config = dict(
    hidden_size=256,
    norm='layernorm',
    bias='all',
    tie_word_embeddings=False,
    init='trunc',
    max_grad_norm=0.5,
    batch_tokens=131072,
    z_loss=1e-05,
)
MLP neurons of a small language model. Each row is named by its layer, matrix (up: input weights) and neuron, and shows model dimensions 80-207. Each number is 128 + 32 x the weight over its row's rms, rounded and kept within 0 to 255. Numbers have three digits each.
After each neuron's rows, "fires after" lists the tokens most often just before its 100 highest values on Wikipedia text that the model never trained on.

L15.up955:125142070153087158127044142112162171175148100078160201107163133178124150114166096208143137130073108124143073121123114155112095163079130151152090121121081134155114147098167113206127117157112169081145127163207068140082153117109107146045082078147165134140136116112101121098126159120151101180067077102172152172137103080132076142117170136136085137196119132142114143112098118134192136165087
fires after: " n", " a", "-", " o", " (", " one"

L8.up771:109116086160123134076076181116154146104117135142125137124082085145072140185143119143123027141104126139102144171122114166115152139083129188102031106149073090116138157125175138152091138165109152134129157132103105127107113130138091162093111112083126165057071174126150116121116122158126089148175086111143121177159147149132135186116153132139117136182142156139167165131101195123136192141092
fires after: " (", " \"", " ", "["

L8.up290:146142039182117126115069115128147153170127146143165097121134124108074127130121128168116134102131103122075129112114099126098143085032133183118090083098126101133120153164091122218086133194154168137120111179133125127135141097111117111076114115125146142063096163160134084112123167107119074178138075140155109133174142128148143126113183165137142116128142148164177147098095207154119173147078
fires after: " (", " \"", "-", " un"

L8.up74:170137121127142083139076131106194117089149117087165067112152134169118127139140133128138123131119109127123084074139035116145130146171144068082168154132140064179188097151131178117175144091122111099128085143165110145121139101088176172138149081070139141170118163124085124055100131124162129129152066137098135162101125176165173157053197092124079140118122109168040127145139122171114140153160
fires after: "ug", "u", "ru", " Jun", " J"

L18.up482:127114156148141118131114140170124129099136100129147149150158139148062146138168104110172126172141202093134112161073173176079119165117139137095144161112106100127146178116067171089133103159130094140143179129213166132101156184120096149084150120137061134158101165135124106118163058120171117114090158149135137155162158089134106151165133116130152208114139111134109190149065094149172115128127
fires after: "o", " st", "al", "it", " T"

L12.up134:139115163152173084058055119169137104158114108145114156117170105089139167161149150117154124154176141127174131169081158168074084131153202129106091155166143059186085109124116077140083139090056145106108116087112105126142156078146118144141111120064151151120098181139155111099136123156133097196137124176120144193183101080099144162138159141125185151145099113181148145136100126115177086178135
fires after: "a", "an", "ak", " O", "b", "as"

L11.up191:132106178165111129178107145117179170152136161119128179119128167163101082145109148097212143090067126145134084154088065135072111138153095082090065108147115103169171166212162126136102161102175128123111169125233183135085124127115152158106145120085105118161143126132109113122163157144100082140240071125131103103111159084144099149114139121132168119117142107191091107127135110150110141166112
fires after: "O", " O", " F", " E", "E"

L18.up677:116107195165113111152159130154139109116120116133177169144167094179121166151112091107200159106123112118182107143122109135142072125163129128127077195140091139144150162120096037177143123156132079116081179118136125160114154098134087124165139099060127126148146152224120168156102096156119175083082076108130150135114113097111120153139151099131152112080152071151083121123117168116102134161136
fires after: "t", " r", "g", " to", "ov"

L8.up98:121141130152115122074132157170127107146101109135138121153111122140040150157138113149146100100098132167094116172100136194119143132061143156117096111119105152170117133175103115171064151208140151147123154182105117098202154123140122129087073127133150156056141175107116147176098123102104078158143054144137078122171128108123138144090153103134097128170109150133129143146089175114121118113040
fires after: "==", " \"", "===", ".\n\n", " (", " =\n\n"

L8.up389:092129177107139146072132182114165109165118109184140159119059129159088133183164118148134088149127068197136113144121081149152115126073134205116033108122096150130094156115135140156127101178091171090097136175115091103157128109128086173154136099122122157079087169139172145079082153122118112132154093119120131166145152135118101155173137129134124214148053146101149114141087193129145178149105
fires after: "-", " (", " \""

L12.up444:186135200166092143153150126092127152134102168157092166136114090135067099133106073065180102193044114132105092136117093130129106116134146152068153160106110074130110170180126114101179158136099154158112152151203190132128120145140091156092098098091108135169203144122153117101142111085123165128138138159078117151124150100118076153094113128128097080124099117111132097129104121193149165106103
fires after: " t", " E", " e", " T", "1", " F"

L8.up39:122130126132106165158082164110122150161145067098103172083103185135146151128148131113139117146127157111177154183114135156144105082084148130135140194148109099135126176087129062199143160210120160173081169131166095061156157131104127124092127068144126134107090146170184113147148101176123037130118095124146118173148127105145134124154143093120154191135107083118169126155126147125097131139143
fires after: ".", "er", ":", " ", "\""

L11.up174:142129103176131153122105154174227145164096113119137140081113071137173161171132155108132131124140166141128121140068121226094153128173170194105090148172080063148151110133161160154163118156111166122095153115201139119118124120090148125113105093116158112152117162109129167102163110170142190160100124160112159162136151157154158145123125107141137057110094136133145131120118180118092133181113
fires after: " M", " K", " B", " F", " D", " Mar"

L8.up957:103142102158114220138093151092149113146116141115101141121073144146063130186158139146136100093126063122131093141104117180147070134049153146103047121172153096128138098157125168157102137143138141125125205201157101100183088150106128136083095131080129131035092202122125096094069138135110068114118061096186120139150153119144128130121133127138118153163113125123161071158116153110092153111120
fires after: ".\n\n", ".", " (", " =\n\n", " \"", "\n\n"

L12.up461:073089172164061139180096146160149172147140160152117175107128125141169129167132137143156094180127059157150168165091121130121109092160139102137051146193106092110114123116161098210095116110117125118116145141178119155121122160121107073118104119182146126046067146129101160135072196141158098097108100136069054153155155092163136119185115168127170161186154168157177112143083155119081092139100
fires after: " com", " a", " comm", "om", " A"

L8.up935:114140150129081132139130144192131162113121107148109137114154114138096116100139141060147163143096126142156082149106167196183170114083167175107110117146112109095082148156147132173112170118086128086126089128107103083219122131070124143108081136127113065109156161114146140056174123094177183100050083058136056150141121119132111132185163124134121207123082093091112152103104155096156117143154
fires after: "\n", " s", "s", " S", "a"

L15.up789:118109107119101216164132117133169126108096159186141134144122127118181176162147138072167095166143130124106140070134101161124119105125151168129128127176102127121112102138136113152168130062135126142079106137143138159168167174083081137103175109128091158073117093144153184127125110138111085113076152165084098119171158081144194128092130153128168158133061157157128161142187181165136110184130
fires after: "+", " a", "o", "al", " sp", " pro"

L8.up905:108130138171178187170022104119089117105158102121111077092131152120079169131153108146147121161149150133131088147105083123112132081094136140129065170135115090149094115164140118143113179159122142172107149117117097112122136066084124111133141122126101138066089149129160079158092093171157097157157113071138124168180117159150120117137139082132153204140112083128150121136130159136118146122167
fires after: ",", ".", ":", ";", "\n", "s"

L11.up437:166092111104143157122155135137180129139129128113114134117110093186154134113144164129127140088102121143159113184155103217103171107080132143100122144139100105128127119130102129172148150101116088086155109117097183134123107162158149113145130151154135138156148137162079147080109082171102124092165152192135101084142115135147199125152132150127150118173172107175090218123073107089179113121102
fires after: "i", "h", "ic", "y", "lect"

L11.up967:099115110164103122110141132128163194117088058127137124091095117115140123203115120096163151160132103103114122178111119212082165111190145153121122104161149107126119167232154134138132140103166166083129135179167154112136106128114128130117066083078160168153120191110129181131108092159112133146173116141109131165111155081163213207126145116130155121126061113075125170125174130156102138161111
fires after: " D", " B", " F", " W", " w", "ran"

L18.up367:125130103090145133106182051163139130131088106147153201140180136092087105150144204123167101126084091177114118101093143178146171121123205151039132159167118130112120132176144097126063199147125139172088178123207139133138109131120122100127059112104126154098178121089137085115163140145094116111112112092113221159129123103085148111141144138160124102165206127132113166155137094110115100107150
fires after: " f", "o", "it", "r", "f", " g"

L18.up384:100114175052143106119087088181134186183155152108097202063195082149078133153120169163126140087150137135058142101112145093135163146128102141118111157226170157138121149174101043126120125079083111112144136057127102116139181048123130108132133129126163111134142163187105091146154159106102151183134142143117156131183127093124093120173199109126126135137127108148092158148102165147158116175148
fires after: "i", "ia", "h", "an", "a", "z"

L12.up563:102120087120168141122114125164201057133137105168077160110111101120076066109130128107095109170159142145107119114130107098156128075199148136092134128137144099101115120126087106134102097071127099080146125168112136088205167147149176138118154138077100113082100120150136111107178149152206122118130108128123164112135128103120127204163141131131163200167186114147084139211156144164159130124171
fires after: "u", "a", "b", "i", "o", "al"

L15.up748:130134179116150111095188081184143090121105129153119141124178099150111203150130148067107140149101184137065117153105195161116116136129117107133125213144092137093138168074146176143098128077075044159097196113146119118153193089117114116110119140135086083165149148172125098130164069109118153060057115184077105125107153137122081149153112074129142153116202117129129147201064147115167124135123
fires after: " st", "it", "l", "ult", "g"

L8.up135:186108136136104105072158123173132062094093116144157117110151100108134164169094123144167100145140080122097166139133143190087154131130142137125138120152072100140190092131121092107111140066034127099059152107132081127155165163100097159088107088095126126118097175132143161144135156144179076097146075149070047181172123108137102142086141139135152177146040126163141110140106082162152134141152
fires after: " m", "al", " sh", " a", " pro", "/"

L8.up411:120123080096138097146109130095138109064114133138155106133173138113139127118160130126145109085118092122144053091125099154185095114167143083105160137110137103157157129215134129109139205049082109107159130093178116116131108135089098132094161133104130138138168103130089095149126186123145096137199074125067167186121164153142155137055169101125101159165167078179086097142181091085117137142134
fires after: "ru", "u", "ug", "pr", "r"

L15.up205:203134115135156176141151081141130122088099135157183189109171117147039130114137165082187102167087175151034076105147117164133105164073158093065109128140158076112120144170165123080129105098116143168089157134081150096143104076090149170114146127128114166168128122142134130103200114166085135122122089118123135095114126118099111118134169141148124136071154133170105185061134127105190081120140
fires after: "f", "ec", " f", "l", "if", "r"

L8.up973:134137127186108153101099145134168107131111085129116143128088143135071127138148131132198046089106110179089116164109092163116102121093120190106075102070110134127115191168144116198040141159134120131090147176132127104154133160139107127090095096110099124044085204146151113113138101099119108097095068163145122197197132101110116154178132131129148151118119153169135168155127175137130118167124
fires after: "-", " (", "ir", " \"", " pro"

L12.up345:138134128144084189118087125132146163113144084086147216093081140087132080163131166141114048136145173137109182164124136197157129137133159124140091162150087144048087115128186122152130170123174139094132155126130117190168156160133119163171131137068107126084074121118171151107050131155117169117092119138127111146141184061131126148122145160135111134186140116164182182178145113124063136158104
fires after: " A", " a", " b", " com", "om"

L11.up349:150142104192101122137151168158124129140120075101168170131135174121172135125114132133156116119124135172082079127115072178105164139144150145077140131130122160186205138163175165127182138182082163114120125168138197113119082049066105092125090109089115136109157133118134105165164092134100111100114120126075146114129158124118161125114151106135155112121099105091108144139187182192036133219112
fires after: " W", " w", " D", "W", "D", "if"

L8.up819:126132141159120167128085170071137165186135120111119182122060179112160113143170157128132117098139108153148146118112166198206108035119147173114105147156099118079135110082126097189155117159132085125099133094137118100126128104121131128057085118125171137076097145104187116129108121166147059151100141145169098116134160055114158142118139126143165137128083148148085085115134132110073138169084
fires after: " s", " A", " S", "j", " a", " ag"

L11.up248:175123101234138200162125105141100107133152162101150144118169134192031124124110115093177104138104121167153072162083054087107176121164122198100131132104097109120152107163074138146089150116130169090141182135134101103103109151161127111187119105087158133148083147153169101105116071098134142138098071069115112204088136128192088142139099131139158141107169092124101121103136102091119134143119
fires after: " for", "w", "ro", "f", " w", "b"

L11.up197:153133086125202115069154126129103074104074150177132132083166090202090141137107154107176121142116131125146061125098142133078086138135119085109129166091138119149145214144063111140108157170130070180138151200151152172213151116090132113169083153075132150109216181123115158126115118084136135123130118040119122115158146089064160187137128139153159144128175055159115168119118127156118166103135
fires after: "t", "g", "ut", "ent", "lect"

L11.up733:114111153164126186203123137227180132097168164091157154112189149146136150092083124135150136077117125146091092120109111062114175125172105093111132114110117129108132122177112116115147171140084067067170170129131176131137157139147128089080075123084131110098142115122090045141067122114149171140152051170110116139133161142169087138149157111131139134128183084104119132123068109109086118139157
fires after: "w", "iel", "ra", "ow", "re", "b"

L11.up492:099141106127045122115122152189124151089116064105133161100200147166155158143085161088164136163206149119195124072107105131096148135094182130116143143131061164125161113115139166121085139112117068168204101102111151124174151134065144124128105138110126087107171133142099126130157128124190160101097069077083102136101125109132152121097120129136187151107139143192117189156115140102078096177131
fires after: " res", " sp", "a", "s", "gh", "res"

L15.up569:050079118101145124096135083175108062140101120188150151118129140162119163104162122078098140167091175115119120091103154129107158134111125132115154200144106082100155168084163154121130105054030101157069107140138142080130132093153158140163092145059081103133153110146172220074136148143180126111115142133071197094136169099123108127124151169112100181116115077171060097177141093116133170148113
fires after: "al", "it", "ol", "b", " t", "p"

L11.up154:136143115184098115074123199088177158169113131166163228109101144135128122128091223054105086148146168162133151159098154200079120138145152170138102152205112143143068120126167121135141128098124121109123125149131143085147212143108150120174105090152122088142143137161146135120129160139149173179114126132145087107110124082108141127136180179134089112140084117188136104126116126154071102155142
fires after: " B", " b", " M", " S", " A", " V"

L8.up181:117140167184166177173090124156107159072115163114148113080114121150062130131146125102153093153165116136152108149126117135133140103093178155103080168182154087137110103179143116129135178139096100130106148176083140145202145127108088141174147110108173105068147185160147136158125127091147116147139135136117106160148160150152175140183123120115128221141125069108148185120098145120104136117184
fires after: ".", ":", ",", "00", "3", "4"